Weights of a small transformer language model.
Size: 11 layers, 12.9M parameters.
Architecture: RMSNorm before each block, rotary positions, no biases in attention or MLP, untied embeddings.
MLP neurons of a small language model. Each row is named by its layer, matrix (down: output weights) and neuron, and shows model dimensions 0-127. Each number is 128 + 32 x the weight over its row's rms, rounded and kept within 0 to 255. Numbers have three digits each. A neuron's up and down rows have the sign that makes its largest values positive.
A block is one neuron, or neurons of one layer that tend to fire together. After each block is what it responds to, as a language model described it from the Wikipedia text at the highest values.

L7.down39:178127192108070095117107135115126136112126093131176101048138078108096126127136101176103139196096124140120139127115091090154099077137079152107130144106150117117086151188134147100112162170171121126163143108125204190139115135204122126079153085058090167139156120111139090117150120183127105150143202182096131161155114126176108117116044168088147069102128120151152184184084105119136174124186
L7.down112:078080129053077113146135177142127117112086119154162152078095097144161120124141130095168151141093159134115106123170163162202161146121125099093136123127109143174097111057133145126127176140064136145088183158144094154109119137106154168140116156140107137193136155134139113089072166173122132136067200104113137142044111123141134109067180095160100084117124096128091137074144145135137158192089
L7.down114:182145134098097205115135196146133137118116124123083134085091128078166136152108144196127070085124199120124101143139098113223164065073143126071166070110132134085084146179159125139120188157155129063074114141081160123080132130120148116116131158094165101150118125097163128155154099151150091109104112125123163111119111093109133134141149071103168169123107139163168172073092117112101173127120
L7.down136:147127097145107113120150168158149161137099137158134105141106138182168137130175088088114191136127169093110070092146200121139130098090175149120083123131122131094118142130159189086140157109153076125102151171136148133097105156147077147114115104120148114114131161138090096143184131123212105128108113156104129091132100179151128139158118121092169125060125055151176086104153155087153087141106
L7.down173:112138078089096108145144114074147094134140068130123146145112120113131109179149135216098142090119119167082122132078115053127058142144111066177116116172089159117117119084095160093105147150153157089090158139106132108173077041141115131152113136105159151161088116118075133074084119110134158109149166146127152104118123085101113099114110187172127144081121200158141168139090195199111141100129
L7.down198:147113120142132137084124156125185136142140155176086141105184087175108130080158094205156176165138058153137164155108124175051115171108114118123143102097104093140132137150180112164130148106134219093076126135139088135194117155136042102146074125101140152077128178119121106125099128126135132159058194143098164150058093113128121131154132180143169153199143131122093104118110126082110095105141
L7.down236:128077145143175140104106094106152071169178122175161118074116084151133100100135104129124129066145145140193193141129082186097145121122078100130131092128114098133151179139145197114179160102186138148124143144145184135177074154189171136134095105125095166084159119117067058119147128152111191147163141151133103183095122158102134147108137103123138148151163037080109103093136137129146138110118
L7.down377:124101157111120130092147119201041164107092168142157167124127146157171125205148088155193168133086106082078086143125083099140104116167103129184056148089141088177108080165120156122105133100116071041120076138090166128133168163138170160194116123144121139132113152117164101093141099103158117173112148101085121183093117081126142143129184123127089118147203101157153124088132106125142067154120
Short word pieces that finish a word split oddly into subword tokens, strongest for fi+re (fire, fire control, under fire); also hal+f, ga+le, ahe+ad and digits in table numbers.

L8.down74:110114079117167148153088057164110097112103151172085146094127125063137103101141172178087112101147142154137153097128158136153163171130119105131124139149135153133106144137149236100172121171123130112118147111128095136102171105100160092177122140113157133181183101189116157082142101112120131115163106100120139089093144064129104128076088090164099136149105150155150083091121148176121137133126
L8.down162:153133123158099155131125190192121111122141164137098179153121138069152162141162146123115091116146155144145121137158129125024104131062170068093051085130131115072112196083131114097099136084140124102078125119203148125163101120120100166139117212067102093102159108050106099135156135153175138179127106084080159145121184120117098139144148163120142150092141121131087101100080112155156086160099
L8.down201:127148162123134146171131144141085111096133138111147119093089140118148168091203088255108166169113127108112186157149145105146115112161071145102103085102158162165134162140117090087128153134166104151087163162109093138099112121140140172201117165133121096133141099151126082099135090160109175098112140122122123132139151081159121140160100104179180134108139128116122163125138173100151173119112
L8.down377:175146095145186095166136116171170109132152127153122130104140095106111165166169099128128159102117128205181154098136217113109198126111158136171171157133081105101116122119090201152133110121074114113071157114092141128164124104130134142124131101096128060128166112127134121072153171109132138137119112158066196111089149104151083122121087158118151082168150153103149151084115107103154131158118
Fires on early mid-word pieces after a short first piece, strongest on the b of Album in discography tables; also Albion, as-s-umed, C-l-ark, St in Staff.

L3.down100:103131127116120088114121163084118149128107117202075086131149049130156109117112111136118131139108145116136111085114181184141141113107137072107106139128118159119148159154117072137153098170147159141147137126104083046086123142090116056120058183095065069089124086119072170123104097100164183128046146127144150107094166126152153082068132102129130193153130147186100069139138096078115137151135
L3.down137:117186098086111131151099123116087138113131082185111076183128146117133116135077184156171207078143105131108054071088182079091112169126123125139131159097118143192140101147099172135139114091125186100155131112120094174077139109107135098104145146125128081136127105132110147147182170076172196102101112173151131126128127140174092137096120095115082140171160106126112077112114105080141166084100
First digit after the thousands comma in large numbers, mostly in vote tables (453,433; 2,515); also so/So opening words like sound, Soviet.

L3.down170:118106093116101114100114133167133117130110109066085120154111174126131138165095119175176206089054119116167133114122080113092143152136132150117118139195117149135148100180142193090126183128130128112125142117041152186090129127155144076100164131092166167081138173143149093138166106142094115161170133167101128147157157116116093122124042142101185101103099129151056132177122143091127101106109
L3.down275:125094113145137136167092107155128135093123163124111182118160155098128127116140076250137137078139089075074103124077070148147056125109139173186142150126148138058121112150124112141112090114092198097142157211106152182161151118178117115169133183094186092146108108111152118162160136148128143145093140150110072093099146143152109132162138134100120100136126083095092142065129124060120143087178
Word-piece tokens inside split words, mostly a lone "l" or "l"-syllables (al, el), as in Bib-l-ical, Devi-l, B-l-unt, Nep-al.

L7.down68:154143127094162169181175097102184117121149085105126106134125167108225146130074135150139137156153089076143156127068144074136139171067131086088167100122105165157115127093171187116136168095144111143126091155129122178107123148122139155093194085105125119094127159122149186194136137172097061109080163173137116103161118139123157093121176067183099154111061144121126143122121144097147144071110
L7.down98:134090139129146121174143090134150101066143110114164078111173133126125148147068108051129162111102083138166153074135131092113091179129088141180154151137133130100165151153061078125126170116136081161141103095109206087098103108069024100124105157118167148110104151145148119138099164094109147133079101134125144102141123135174103102148088127128174115101130172129070160121120119140119163099144
L7.down190:136148118141160115092128106160127099135151163140128174143148127121094085118125139149151097156182134091134125129155109109088096105095104064154109122130143131111106137162102182136168142144117117106130125080101135124059124078111122111129138130147129130078110149066117122164106188081152165097156117196089062135083149164140134146169096117141121101165126150106133151047151136101114133114131
L7.down207:089106142124155192111126155124118131106101132094160186086164139062115130099143079157129219068118069111105136081102202148149159071079100099140133164131079122107073172162143104089100100114185176162188131124060132133125085134107104164108087124123122104130126158130116132085104116208183090131119199103097125092094176103105132074106111111146220154172121123110172139083087092125109176112139
L7.down252:180163119138128163081102110112156094127155087069146118193119129122122102141116086207095098135107134083156100156096162063114119163151122118128158075194123119182031136154096126111117119115149151142099148107166189158130165128140139169059133110139104153114115130089115062155130132180180061127080164142095134178068109119143152088167131164118087155117104131108083059105110123115099143159105
L7.down261:145172123137170165200102112105133109151114116174151071158163152137114113137140170194085123121114070145087075140135137116135138086157096161064139129082112109119124204109081090165140082058127112136174041181132144116129189124079149075062139112149109109125117103156168157163054109116158156124116094105087104118141095131134177117160093132112131153185122129147129203144088099088091158094156
L7.down266:109118120132090127076166100147197158107161119122122072104126179148131107080162092040080097128099122145060174096092087157118171151140084177160101142140131082101113172185094143117124218131100155150137059155113179121130180116133110059126110149076153112130103125170090059122116110129154100089185103165124106166125091115113114066103180137106126076121154160168084081135133072093132120103166
L7.down358:093108156114080112145121104080148102157155144132199095122155125198147140173112136166143214102177135074113149119070151079131126057076127064095174095129056103143136145188046063097084127096109093063151093181132199061147095137077089086181113146151163135144147121126170190168122137147166103145119099086114102097112169095167094163122101114124154095114081088151151126127176115125154148114094
Fires on the == and === heading markers that open a line before section titles like Discography, Career, Guests, and on word-piece fragments inside words such as Pub-lic-ation and app-lic-ation.